python train.py --n_layer=26 --n_kv_head=1 --activation="swiglu" --norm_place="pre" --norm_eps=1e-06 --rope_base=500000.0 --qk_norm=true --attn_scale=0.167 --init="uniform" --lr=0.00338 --lr_head=0.0106 --decay_fraction=0.591 --train_tokens=307000000
MLP neurons of a small language model. Each row is named by its layer, matrix (gate and up: input weights; down: output weights) and neuron, and shows model dimensions 80-175. Each number is 50 + 10 x the weight over its row's rms, rounded and kept within 0 to 99. A neuron's up and down rows have the sign that makes its largest values positive.
After each neuron's rows, "fires before" lists the tokens most often just after its 100 highest values on Wikipedia text that the model never trained on; "fires after" lists the tokens most often just before its 100 highest values on Wikipedia text that the model never trained on.

L14.gate454:44 49 55 58 64 43 45 46 33 60 53 60 47 60 58 31 58 48 54 44 49 48 59 53 57 60 46 49 44 56 56 56 34 53 54 45 54 61 49 51 46 34 46 43 34 45 45 62 54 53 52 54 33 58 35 33 74 37 55 43 48 56 50 69 35 49 43 47 63 65 58 33 52 47 59 66 50 54 73 49 43 45 49 47 49 64 65 55 34 46 48 58 53 71 35 60
L14.up454:54 48 56 60 53 55 58 55 42 52 52 47 32 48 50 44 56 49 67 56 56 24 59 53 55 67 34 43 49 46 43 55 35 64 60 50 49 58 55 57 35 63 51 52 52 57 55 64 46 47 33 61 46 57 38 44 56 60 34 46 51 44 58 80 49 47 45 39 38 51 42 47 60 62 53 47 47 63 46 50 65 55 42 59 30 61 56 62 62 39 59 28 44 51 49 43
L14.down454:52 43 63 48 58 49 49 49 42 33 52 42 47 66 45 53 42 52 58 51 48 58 34 32 41 54 58 51 54 55 37 44 72 59 59 60 30 46 48 52 48 38 39 60 60 42 59 43 46 53 48 48 65 29 56 41 40 61 40 68 65 49 59 41 60 46 44 49 40 63 60 53 46 61 44 57 49 53 34 66 40 44 65 17 54 72 37 53 62 51 48 55 48 47 53 32
fires before: "e", " |", "ing", "en", "th"
fires after: " h", " he", " 4", "e", " 5", " 6"

L18.gate371:60 30 59 48 40 58 36 40 60 34 60 46 46 61 59 37 50 64 63 80 43 54 57 48 62 57 43 37 51 55 78 32 52 57 28 55 57 51 61 48 53 56 48 39 37 49 40 51 37 29 57 50 57 59 60 73 48 44 57 41 52 57 45 74 66 50 55 52 53 41 36 51 43 47 46 46 53 53 51 60 50 62 59 46 44 53 65 41 60 52 39 67 58 61 70 63
L18.up371:43 39 49 56 68 41 61 47 68 47 51 60 71 64 55 46 48 36 53 59 37 58 58 38 58 46 38 48 70 25 51 52 61 55 45 52 48 44 41 41 43 51 68 50 63 52 69 70 67 44 51 61 45 49 55 47 43 64 52 42 58 49 59 42 46 36 61 41 56 46 47 48 45 33 43 52 48 47 49 57 57 42 42 47 32 42 63 62 37 62 53 50 55 67 38 52
L18.down371:48 61 60 54 57 36 43 43 56 48 48 39 43 42 43 48 53 56 40 49 44 39 56 29 45 54 51 55 56 68 60 50 57 51 36 67 39 45 52 49 56 49 53 57 49 61 36 51 42 30 42 53 57 56 48 54 47 58 45 62 52 47 50 73 27 51 63 62 48 73 44 47 58 58 34 44 44 67 67 67 46 55 34 46 62 60 56 39 41 44 35 34 49 52 50 41
fires before: "ou", "t", "le", "am", "n"
fires after: "h", "v", " b", " th", " n", "ill"

L5.gate71:66 36 25 64 53 65 37 62 36 35 43 47 48 43 44 46 40 39 47 40 65 38 50 59 62 53 64 49 49 52 50 48 61 42 64 53 73 56 44 43 49 61 53 36 58 55 41 44 37 57 63 45 60 60 36 59 48 42 49 57 46 37 34 44 40 55 52 48 69 63 58 47 60 55 44 48 42 57 50 50 53 65 37 53 60 60 34 46 55 58 16 44 65 48 73 55
L5.up71:60 38 35 52 48 50 44 49 60 43 57 47 40 36 46 54 40 48 69 64 51 50 42 52 47 33 80 47 42 45 40 70 53 39 57 62 54 57 46 43 48 56 62 38 28 62 42 64 60 45 56 37 28 46 27 50 47 57 58 54 60 50 56 45 33 40 47 47 50 60 64 47 60 53 55 46 45 46 41 59 57 71 41 55 57 50 33 36 62 46 36 41 48 38 50 60
L5.down71:43 44 32 54 59 68 61 41 48 47 70 38 58 18 37 54 51 71 50 68 40 44 49 55 57 41 60 41 59 66 31 58 52 51 55 43 60 48 34 34 61 63 52 58 44 33 48 46 61 48 43 44 46 49 36 50 37 61 50 38 35 50 58 39 58 40 52 44 57 48 65 63 34 65 41 52 64 64 44 56 58 53 47 62 35 73 49 49 57 52 58 56 41 58 27 40
fires before: "\n", "==", "er"
fires after: " ", "s", "es"

L9.gate836:63 51 30 40 52 46 46 55 53 41 54 40 51 56 53 42 57 48 36 47 68 47 67 61 41 52 46 42 59 65 55 51 52 50 48 56 59 50 50 54 56 54 48 37 37 34 58 54 45 48 43 40 51 51 43 54 41 40 52 31 42 43 20 56 24 34 59 55 64 51 42 45 47 41 42 58 50 59 53 41 62 53 50 44 48 45 56 38 61 39 35 69 48 51 54 59
L9.up836:44 51 48 34 49 48 48 39 47 62 50 39 32 50 54 40 60 59 50 40 40 44 41 42 63 44 43 47 50 55 57 47 61 52 48 61 66 54 37 46 47 67 27 49 43 54 58 49 32 57 50 51 54 42 60 44 41 62 25 47 41 41 37 57 51 45 53 57 46 33 54 60 66 37 63 49 42 49 33 59 47 45 28 69 45 41 47 57 47 77 36 39 61 43 61 48
L9.down836:46 53 62 59 62 31 66 26 58 58 66 51 43 58 56 50 41 50 38 52 58 68 54 55 46 60 48 51 56 33 50 50 54 47 38 48 46 49 25 49 52 43 35 83 64 39 76 42 51 59 50 47 53 48 59 33 60 56 61 54 49 53 54 63 72 50 50 42 54 35 51 55 62 61 60 39 65 33 48 43 45 66 38 50 42 38 47 45 42 55 54 37 47 51 50 31
fires before: "t", "c", "ce", "u", "ts", "ess"
fires after: "r", "ro", "o", "e"

L13.gate419:63 50 52 44 60 54 45 42 57 39 47 39 46 53 59 47 61 64 59 61 48 55 43 42 64 50 55 41 52 62 43 41 55 60 40 59 50 58 68 52 46 26 50 40 47 50 45 31 42 46 60 51 55 64 62 30 43 51 37 40 38 50 38 50 33 36 48 47 49 70 59 44 40 52 53 41 61 51 48 56 49 45 41 51 54 53 58 31 36 64 27 56 53 39 65 51
L13.up419:45 29 59 48 38 65 44 43 63 60 60 50 50 38 57 36 36 54 48 40 36 51 48 46 52 59 54 58 41 29 49 51 69 42 53 62 58 43 43 66 35 44 26 71 39 38 59 38 52 31 50 51 53 45 59 56 61 32 42 39 55 76 41 45 57 55 67 47 52 39 57 45 70 54 43 54 58 38 46 76 41 66 57 46 34 49 49 55 51 50 56 62 49 34 59 51
L13.down419:73 46 44 50 52 58 43 66 49 47 48 31 29 61 42 59 24 55 42 38 49 54 62 35 47 46 56 51 43 46 28 48 48 54 44 35 65 41 45 49 41 45 34 52 46 48 60 38 50 64 60 52 37 64 26 54 41 47 33 49 44 58 61 37 31 65 41 67 59 49 47 53 35 57 57 38 59 38 33 54 64 59 52 41 44 57 58 61 42 45 50 59 36 49 42 57
fires before: "t", "u", "th", "est", " a", "er"
fires after: "an", "en", "c", "ar", ")", " r"

L3.gate532:28 48 56 64 62 52 50 61 60 27 53 28 56 46 44 50 68 43 51 45 49 58 63 55 65 69 57 47 47 72 69 65 42 51 64 57 72 57 42 44 42 57 40 43 33 51 35 46 36 68 51 37 55 68 58 45 46 40 51 45 59 50 61 60 52 64 79 47 47 61 47 66 34 63 46 52 44 60 69 43 57 53 56 34 40 52 44 62 44 56 38 44 40 62 26 38
L3.up532:56 34 37 54 34 53 65 43 51 51 51 52 51 58 46 59 37 29 52 60 66 58 36 64 40 44 51 52 44 46 35 53 47 48 54 40 69 61 54 44 41 46 47 62 52 49 51 41 61 33 43 52 43 60 68 49 62 52 45 51 46 57 55 37 38 43 57 57 31 47 59 42 39 77 31 45 64 50 60 44 44 42 51 57 37 38 53 57 53 47 60 41 53 53 39 54
L3.down532:67 47 52 49 39 39 49 63 53 45 37 36 78 45 60 50 43 58 46 57 68 56 56 45 63 46 60 49 52 54 37 54 35 40 59 70 61 55 41 52 30 53 48 70 39 56 51 44 55 50 43 50 62 53 40 55 40 45 50 51 52 54 41 39 45 56 63 52 37 41 46 50 43 53 49 53 36 67 57 42 48 49 53 64 67 39 56 61 63 56 48 66 48 61 43 51
fires before: "p", "m", "ag"
fires after: " ", "im", " I", "ly", " ("

L11.gate102:33 53 52 39 47 59 44 52 48 48 54 25 38 42 59 44 31 58 55 39 41 53 36 64 56 57 66 37 45 36 44 44 35 42 51 57 54 53 47 46 51 54 49 41 53 53 40 55 49 64 53 42 51 62 42 47 60 53 67 44 43 44 30 51 48 41 62 51 61 65 44 32 43 72 64 45 45 56 48 49 54 41 66 34 71 63 44 61 33 68 48 44 54 65 57 40
L11.up102:61 53 40 55 53 56 64 50 40 51 59 41 43 72 64 61 66 37 51 32 40 44 60 39 31 50 41 45 42 62 51 63 44 58 51 28 60 51 69 55 61 52 46 44 45 42 55 62 57 36 45 46 48 66 59 45 64 71 71 51 44 55 54 39 58 35 49 45 50 52 53 52 60 60 34 43 67 58 55 43 57 51 35 59 60 59 46 43 43 63 60 32 57 60 52 35
L11.down102:58 49 44 50 60 50 56 46 41 53 45 45 33 75 50 45 66 36 50 50 51 56 44 50 41 57 59 53 49 41 56 40 42 52 41 32 62 52 37 52 56 55 64 51 50 38 33 76 55 65 55 65 45 60 53 41 47 32 47 51 42 54 39 52 61 62 55 41 58 40 39 44 56 51 70 54 43 35 54 43 28 53 40 60 74 33 42 49 47 32 41 50 53 58 46 55
fires before: "e", "ing", "id", "her", "is"
fires after: " h", " D", "ec", "g", " th", "d"

L11.gate197:60 33 42 50 48 55 45 51 52 52 56 40 47 67 51 45 47 47 42 46 61 59 55 51 48 75 47 46 35 51 66 40 65 52 57 40 53 49 37 47 51 52 38 38 42 50 78 57 53 58 64 66 62 56 62 36 36 42 59 49 64 67 53 48 41 55 55 50 58 50 52 65 46 44 44 47 63 66 58 74 59 57 49 44 52 40 62 40 54 39 54 54 38 45 54 51
L11.up197:35 53 53 55 58 28 71 61 35 51 54 53 49 50 68 47 72 54 46 62 39 56 46 52 67 60 22 65 55 34 30 49 41 48 48 52 53 54 54 58 63 54 49 43 52 27 54 50 48 51 57 61 46 59 48 57 50 54 46 55 48 66 53 25 61 49 53 27 56 53 58 50 44 48 36 33 47 55 62 42 55 63 52 51 48 39 47 58 73 52 53 43 53 55 53 56
L11.down197:55 63 60 40 36 42 51 59 39 44 45 46 62 51 57 56 53 42 48 45 37 53 56 50 37 60 42 58 36 60 32 49 38 54 48 26 47 64 36 31 50 37 52 70 55 47 36 45 78 54 66 44 44 29 42 54 40 37 47 46 52 57 48 53 50 45 47 45 40 56 41 41 43 49 43 43 51 45 44 35 61 32 64 53 56 48 42 65 63 38 45 53 48 42 43 48
fires before: "ic", "'s", "an", "s", "ber", " ("
fires after: " A", "om", " k", " h", " H"

L5.gate248:59 61 52 51 34 51 46 55 64 41 70 60 41 49 50 55 49 22 52 33 54 52 54 47 63 40 36 52 53 56 42 44 43 46 62 59 60 43 52 47 49 53 55 42 54 55 36 66 49 47 59 36 57 57 46 33 51 46 60 46 39 62 35 52 35 53 59 48 50 41 64 27 46 49 60 44 61 61 40 47 62 37 79 48 51 38 60 47 63 39 56 43 42 53 75 43
L5.up248:68 38 50 47 54 50 62 67 52 62 45 48 32 41 41 53 55 71 69 64 68 59 62 51 38 40 28 44 55 57 45 69 65 64 48 34 41 63 52 53 41 40 54 49 48 64 48 53 53 41 49 51 68 44 45 37 47 42 48 72 47 42 49 57 49 42 43 59 41 36 42 58 51 33 42 49 33 44 61 35 69 45 60 43 45 59 65 58 58 63 55 38 62 37 57 50
L5.down248:57 63 44 63 65 60 51 64 44 47 71 45 62 47 30 35 50 54 58 50 48 68 34 33 62 55 66 53 63 82 53 45 64 49 54 62 40 58 46 69 36 52 82 63 47 48 35 50 57 51 57 46 71 48 44 34 40 43 68 41 49 51 50 53 50 52 67 50 53 56 61 51 50 47 47 54 49 49 43 71 59 31 50 60 36 39 42 61 44 46 65 59 52 58 50 36
fires before: "ul", " be", " a", " s", " f", " n"
fires after: " h", " p", "h"

L18.gate593:33 47 35 40 53 41 39 50 45 43 46 44 60 57 56 39 52 49 49 65 54 57 52 49 56 55 43 23 45 33 45 54 52 45 41 45 60 56 60 54 48 36 52 55 55 33 64 56 53 42 53 52 46 58 56 50 78 44 62 56 58 63 42 58 57 66 50 52 42 53 49 45 53 48 64 48 52 53 50 53 59 53 23 55 39 41 60 53 75 64 30 46 54 52 40 43
L18.up593:63 53 47 47 28 56 50 60 47 44 55 46 36 29 42 48 40 61 61 60 52 48 53 43 43 36 36 39 52 55 34 46 48 55 65 59 49 37 67 57 32 51 45 50 42 64 54 52 51 41 48 41 60 56 47 59 80 55 70 45 58 47 43 60 54 47 50 42 23 49 41 53 41 64 58 37 28 57 65 56 44 71 58 49 42 60 55 53 49 55 21 36 33 39 46 48
L18.down593:56 43 57 53 47 50 57 61 56 41 50 59 44 61 50 51 52 46 59 44 64 33 53 45 63 42 59 41 29 42 40 50 52 60 45 45 35 58 81 49 58 54 52 37 47 64 45 48 38 59 45 32 47 57 44 52 60 49 62 58 55 47 54 52 48 42 61 52 48 52 50 62 69 48 44 51 13 50 57 60 48 45 75 54 52 61 58 62 30 57 72 68 58 46 73 50
fires before: "e", " the", " T"
fires after: " s", " h", "ed", "e", " wh", "ver"

L13.gate950:45 57 63 45 54 47 63 76 43 52 57 51 34 37 39 45 28 40 64 42 46 48 45 47 47 37 38 38 47 53 49 41 53 38 41 64 43 44 49 53 41 48 49 57 55 26 38 58 36 48 58 43 75 38 56 49 59 64 55 43 66 53 56 63 47 47 44 52 51 56 38 43 40 65 51 56 52 42 54 51 64 40 65 39 36 55 55 66 44 37 44 51 51 73 51 44
L13.up950:56 45 47 71 59 68 55 56 62 26 62 29 45 48 49 42 30 48 54 31 69 65 49 61 44 53 36 43 50 59 53 66 42 47 46 32 69 38 42 38 56 54 49 39 45 54 51 39 52 58 59 54 50 40 43 44 49 48 51 64 50 55 48 51 51 50 58 46 59 56 47 51 54 44 59 48 39 54 52 60 60 53 63 56 48 43 37 44 41 58 72 44 73 56 57 47
L13.down950:43 73 49 71 61 63 37 57 64 61 50 44 47 40 35 46 33 45 46 57 58 39 48 70 51 56 57 49 50 52 42 63 57 72 42 60 40 39 46 54 44 61 45 36 57 51 34 41 37 48 34 34 68 40 38 52 49 56 55 63 51 51 64 52 71 59 55 50 47 50 64 65 44 39 45 37 62 57 59 52 51 37 46 51 38 41 42 58 64 67 51 31 65 57 59 40
fires before: " be", " s", " a", " f", " al", " n"
fires after: " h", "av"

L11.gate408:55 33 47 68 50 64 47 61 43 60 58 29 45 55 50 56 43 28 49 57 42 27 41 58 54 52 55 47 30 41 47 39 54 40 76 52 25 59 57 61 51 30 60 40 53 53 51 48 56 59 49 54 57 49 56 67 54 61 57 50 55 56 49 37 57 58 49 46 36 48 46 40 40 58 46 59 60 50 51 32 56 54 57 38 50 52 59 51 43 47 41 49 39 42 70 56
L11.up408:38 63 46 42 48 53 40 53 60 53 46 51 61 58 53 47 37 59 51 52 72 50 48 51 67 51 52 52 51 48 71 44 48 59 59 60 46 49 52 60 71 59 43 58 55 43 31 39 41 43 43 70 68 64 47 60 49 53 57 38 42 35 40 46 48 28 56 51 48 56 43 41 59 83 60 38 38 32 55 45 44 16 38 41 49 47 54 45 25 48 68 51 50 26 49 49
L11.down408:34 29 53 49 53 51 50 47 49 69 40 71 44 62 51 55 57 55 55 63 33 25 54 48 37 56 40 43 54 43 60 60 45 60 54 64 54 45 38 56 38 51 44 48 48 51 41 60 55 47 70 41 60 55 40 55 44 47 44 53 54 50 49 53 56 43 53 55 36 48 68 41 36 54 49 35 45 43 30 32 51 48 36 44 55 57 41 48 47 49 52 16 38 51 55 38
fires before: "e", "y", "es", "ag"
fires after: " m", "at", "a"

L14.gate928:60 54 38 43 47 59 40 65 41 55 45 29 40 48 40 64 40 49 39 58 49 64 39 58 36 45 55 53 43 54 42 58 41 33 52 52 56 58 63 40 50 73 67 53 38 59 54 70 59 61 60 62 47 54 60 52 62 53 68 57 61 43 54 59 71 59 65 65 70 53 56 48 50 56 60 70 47 49 42 48 51 52 45 66 52 49 43 63 50 50 31 53 43 41 66 75
L14.up928:51 60 41 46 51 52 57 68 69 69 58 44 54 39 56 57 40 57 56 54 29 52 47 60 50 53 68 52 50 38 49 48 56 54 52 43 53 49 39 60 53 61 40 42 29 59 38 80 45 56 53 49 44 57 60 48 65 50 71 48 73 46 34 55 60 33 51 44 53 43 46 50 55 55 53 52 51 51 64 70 48 39 44 55 39 57 55 63 28 42 35 39 51 52 62 52
L14.down928:39 49 54 50 61 58 55 57 33 41 52 52 46 49 48 48 53 36 50 37 53 48 50 58 30 44 56 40 47 32 58 52 75 44 44 48 45 36 77 35 46 66 37 59 57 65 36 46 54 56 63 44 64 49 72 56 53 56 49 56 66 51 33 52 49 57 51 47 43 48 40 50 53 49 55 49 56 41 40 61 56 54 41 62 45 50 57 59 45 53 50 45 72 54 46 55
fires before: "t", "e", "s", " was"
fires after: ".", "ud", "or", "ou"

L13.gate342:80 47 41 46 57 44 24 54 59 41 49 52 46 53 43 39 49 53 38 57 54 48 62 58 54 52 44 43 58 42 55 40 64 59 53 60 47 55 46 57 49 76 52 34 49 53 47 49 39 51 47 67 41 61 57 49 60 38 57 45 42 55 49 56 57 42 44 34 44 63 51 55 70 50 51 40 42 41 50 49 65 57 75 54 68 51 56 57 45 30 32 38 66 33 51 51
L13.up342:50 53 52 66 45 62 65 62 52 55 68 54 30 38 46 60 37 51 47 57 56 47 50 60 53 55 56 53 50 53 43 50 64 58 66 57 69 63 48 56 51 53 38 39 70 68 45 65 62 56 49 57 50 53 41 54 29 76 32 57 59 60 54 44 56 54 56 44 31 58 53 53 46 47 41 56 34 54 67 38 73 68 48 45 49 41 29 53 65 55 67 57 45 57 61 36
L13.down342:73 41 37 43 47 55 47 61 34 56 62 52 41 63 40 55 43 48 48 66 41 58 48 49 49 46 55 48 56 46 52 56 55 51 63 35 54 56 46 45 40 53 50 48 38 37 50 46 52 45 78 58 41 50 75 48 38 54 57 41 39 55 41 56 54 42 56 50 63 50 57 45 62 71 47 43 52 49 51 38 55 65 59 58 50 63 53 44 63 59 53 31 60 28 50 60
fires before: "\n", "p", "n", "u"
fires after: " ", " t", "s", " S", " T", "=="

L21.gate121:63 44 49 38 65 46 51 39 40 64 72 45 45 50 41 40 44 38 52 64 35 62 53 53 64 58 68 44 56 46 35 39 51 38 28 66 54 49 48 35 30 63 31 44 60 58 32 49 46 53 48 56 73 45 52 74 53 57 44 59 62 45 45 60 33 41 50 49 64 42 44 43 34 45 58 52 61 45 38 37 74 55 43 58 45 42 48 65 61 35 47 45 49 56 49 61
L21.up121:52 32 31 33 46 49 49 37 51 57 47 47 53 34 33 57 68 42 70 62 59 49 50 45 51 40 57 23 46 33 28 42 45 46 40 55 63 43 55 41 42 53 44 60 48 56 44 54 45 42 73 57 52 48 63 64 62 63 61 40 55 57 60 36 51 45 47 57 74 47 52 69 63 50 53 33 53 38 52 39 50 65 50 55 46 46 60 33 58 32 49 59 58 42 48 74
L21.down121:43 48 63 51 56 60 49 39 56 73 47 76 48 34 47 50 47 60 55 40 48 50 35 54 53 43 62 58 49 54 50 50 37 51 51 44 54 47 56 58 55 47 34 43 49 50 63 63 23 58 32 44 51 39 57 62 34 44 59 57 47 45 51 57 42 51 60 66 44 74 51 61 58 63 35 48 44 52 42 48 61 40 63 58 61 66 44 43 57 56 41 43 34 43 55 44
fires before: "u", "ion", ".", ",", "ed"
fires after: " J", "v", "le", "ul", "i", "r"

L20.gate324:55 46 46 51 29 50 44 24 45 52 44 28 52 59 54 43 41 44 29 62 47 56 49 42 46 46 51 51 47 63 42 57 62 48 50 44 42 46 51 41 52 59 60 48 55 43 49 44 57 62 64 42 52 50 44 41 48 39 54 57 53 56 34 54 50 48 68 54 54 51 61 43 64 60 64 37 71 47 52 51 49 61 55 68 30 51 63 53 54 58 55 45 38 46 49 36
L20.up324:53 42 42 51 44 53 53 72 55 50 54 44 40 52 45 40 58 41 72 60 58 61 23 52 50 68 49 48 54 58 52 51 45 72 69 41 66 43 40 37 61 62 49 40 44 56 37 48 55 39 59 60 51 55 58 52 46 44 64 58 50 60 63 49 60 46 44 41 49 54 46 75 60 69 54 55 57 45 56 48 55 54 69 36 53 64 47 79 42 50 56 74 37 50 36 52
L20.down324:48 50 50 57 40 49 55 58 66 46 63 40 57 36 56 42 46 68 78 36 49 34 57 26 52 43 55 56 49 65 35 46 38 67 41 48 50 51 52 36 69 48 58 57 51 49 45 65 44 40 43 64 47 62 59 57 56 64 44 55 54 59 32 47 52 46 49 67 41 52 57 35 44 60 53 58 44 51 52 50 53 47 54 47 52 58 57 14 43 50 40 43 57 36 62 47
fires before: "ce", "or", "d", "ore", "ing", "l"
fires after: " s", "ec", " f", " S", "S"

L9.gate826:64 55 26 42 57 45 63 52 37 47 50 37 60 64 45 35 42 41 56 47 50 74 53 59 59 55 37 44 32 41 48 39 40 47 47 45 59 55 55 37 39 58 53 27 57 43 53 57 43 38 49 40 44 57 52 49 42 28 42 61 48 37 37 66 42 51 44 38 46 67 70 49 58 47 60 49 51 62 65 47 48 49 52 52 36 48 45 50 52 43 42 44 51 46 51 44
L9.up826:53 41 51 37 42 47 46 36 52 58 60 36 46 46 63 49 58 43 43 41 54 63 31 65 50 48 42 56 50 50 68 53 46 40 52 56 59 50 39 53 55 42 55 42 26 48 59 55 54 53 37 81 72 49 58 48 58 51 44 63 50 45 66 56 49 41 53 49 24 61 54 45 70 59 55 70 44 51 31 62 54 50 44 45 52 45 46 51 41 33 52 66 47 48 47 30
L9.down826:58 65 41 65 62 47 55 55 59 54 39 45 55 48 53 56 36 66 51 36 48 47 39 55 64 45 38 44 49 28 30 50 48 57 30 38 43 44 51 16 29 56 56 63 55 57 44 58 59 39 65 56 47 53 58 38 56 48 57 61 45 42 52 59 42 46 65 61 57 65 38 55 47 59 47 36 38 38 62 58 51 59 47 68 56 42 41 51 59 64 45 47 42 36 62 55
fires before: "on", "ce", "o", "re", "ur"
fires after: " s", " O", " S", "S", "s"

L14.gate614:40 46 51 61 46 60 59 60 51 56 62 51 34 40 35 61 49 63 51 56 44 50 61 52 38 54 51 37 49 68 43 55 51 44 39 36 55 46 46 41 58 69 61 36 40 45 55 58 37 67 42 61 60 54 67 61 57 59 59 52 55 74 52 48 49 55 57 30 57 56 53 55 41 70 51 55 80 55 67 40 74 46 49 47 55 53 51 50 48 49 59 57 45 47 41 72
L14.up614:59 68 68 43 35 52 40 54 70 65 57 58 25 51 58 46 35 58 59 64 31 47 43 45 53 40 57 27 41 44 61 52 56 53 27 34 56 51 48 57 54 50 63 51 44 45 52 56 40 51 47 58 54 36 49 39 47 38 45 26 42 47 62 66 47 56 61 39 71 51 45 45 45 47 57 43 44 54 54 60 39 58 51 66 53 52 52 78 40 36 35 59 66 58 46 48
L14.down614:61 33 33 60 61 54 60 63 32 65 53 44 44 57 46 45 36 51 42 51 49 53 54 64 43 56 52 37 47 33 57 31 66 54 54 47 43 49 66 50 57 49 48 53 52 63 51 76 48 46 47 47 57 43 50 65 40 57 48 45 54 51 34 41 33 50 57 60 47 45 56 51 48 43 53 45 41 67 46 70 46 41 47 63 46 56 44 55 54 61 53 56 52 55 40 45
fires before: "e", "t", "ow", "is", "n"
fires after: ".", "\n"

L3.gate55:43 45 54 59 65 66 60 58 56 53 38 35 54 50 47 51 38 57 56 30 78 54 37 55 51 69 65 38 36 43 62 72 49 35 48 54 50 48 41 62 46 65 47 55 53 51 43 44 40 62 52 39 42 47 41 57 44 50 53 54 62 63 55 41 43 60 45 55 41 51 39 64 58 58 38 49 30 42 50 54 63 55 52 47 50 30 40 61 50 44 42 35 41 45 56 22
L3.up55:38 50 38 34 53 49 38 51 51 46 38 56 75 45 56 62 53 56 52 44 41 52 35 48 38 43 44 38 53 40 52 57 49 73 55 44 41 55 41 38 45 65 64 37 52 58 54 48 41 65 48 50 52 58 52 36 38 36 59 55 35 52 62 44 49 49 38 50 41 58 56 35 62 66 33 45 50 65 39 62 59 52 38 46 52 45 46 45 63 53 32 55 38 44 55 51
L3.down55:55 46 40 42 52 57 57 45 52 42 49 45 50 48 55 66 52 55 50 40 48 52 46 53 43 43 58 52 57 49 57 63 62 46 63 57 56 35 64 55 54 63 36 61 52 72 62 41 47 53 49 52 52 51 54 44 31 46 59 49 52 55 62 46 57 37 46 51 67 49 49 51 52 49 31 34 64 58 40 53 49 51 47 41 55 61 35 49 48 51 41 63 53 59 38 34
fires before: "\n", "c", "p", "er", "l"
fires after: " ", " a", " A", " G", "s", " T"

L13.gate526:57 46 36 48 53 36 39 33 40 55 52 54 50 53 38 42 44 52 38 54 43 54 51 57 50 51 49 51 46 59 50 59 46 45 60 55 59 28 71 40 51 48 49 51 63 47 56 60 35 71 61 49 61 57 64 65 67 50 53 59 43 49 28 30 47 56 58 52 57 62 49 33 47 52 62 43 60 48 44 56 65 60 52 48 53 37 30 63 57 51 29 44 49 63 40 68
L13.up526:48 40 55 38 29 63 62 49 58 71 45 56 69 48 54 57 49 59 47 48 41 43 52 71 65 48 41 33 35 32 56 57 34 56 65 61 48 37 53 49 50 60 48 46 53 46 69 39 55 50 55 50 44 52 40 57 45 74 52 63 67 43 40 65 48 43 36 48 57 68 34 37 48 35 56 61 57 54 52 63 48 60 54 49 47 51 54 46 55 65 47 73 58 53 52 60
L13.down526:55 52 59 51 48 42 48 74 61 50 51 59 51 33 67 69 50 60 51 34 46 47 40 65 47 45 49 45 55 41 48 64 60 50 51 41 58 59 56 36 56 54 52 53 56 37 47 55 50 46 37 42 42 37 35 40 29 45 45 38 41 33 26 65 42 46 54 63 52 39 44 57 55 47 56 53 38 34 37 77 55 47 43 44 56 44 50 47 60 43 46 52 58 27 41 39
fires before: "er", "s", "ed", ",", ".", "al"
fires after: "r", "er", " r", "em", "um", "ra"

L5.gate9:48 43 49 39 53 36 47 64 50 46 54 59 56 51 56 55 48 57 53 49 51 67 55 59 52 46 49 37 55 66 46 49 49 51 37 49 49 69 47 49 48 45 55 25 50 54 70 42 67 52 59 59 64 58 54 55 47 48 43 37 53 46 45 41 39 65 37 42 57 46 46 45 64 47 62 80 45 50 47 40 72 52 49 56 43 50 47 54 64 47 59 30 50 51 77 56
L5.up9:56 40 56 42 43 35 46 62 47 50 58 60 54 40 53 61 62 56 47 48 45 64 54 47 56 36 51 52 48 56 54 55 52 63 35 35 56 57 43 48 55 36 55 33 47 62 71 35 61 54 56 65 61 44 48 57 43 38 30 42 56 26 47 46 31 61 37 40 49 43 54 54 73 40 48 81 53 50 49 57 69 42 54 57 35 48 54 55 58 43 64 35 59 59 72 52
L5.down9:34 57 57 55 53 25 58 58 58 48 62 71 47 38 68 66 61 65 55 49 61 52 54 47 58 64 57 49 44 51 41 46 49 55 45 54 56 48 53 54 45 36 52 31 51 63 49 43 58 49 37 49 57 59 49 49 53 43 49 47 58 56 74 53 43 54 54 57 58 51 40 51 64 49 54 73 56 47 48 59 57 31 44 62 43 47 49 52 67 37 62 48 50 64 54 32
fires before: "ul", "le", "p", "s", "er"
fires after: " p", "e", " P", "h", " C", "o"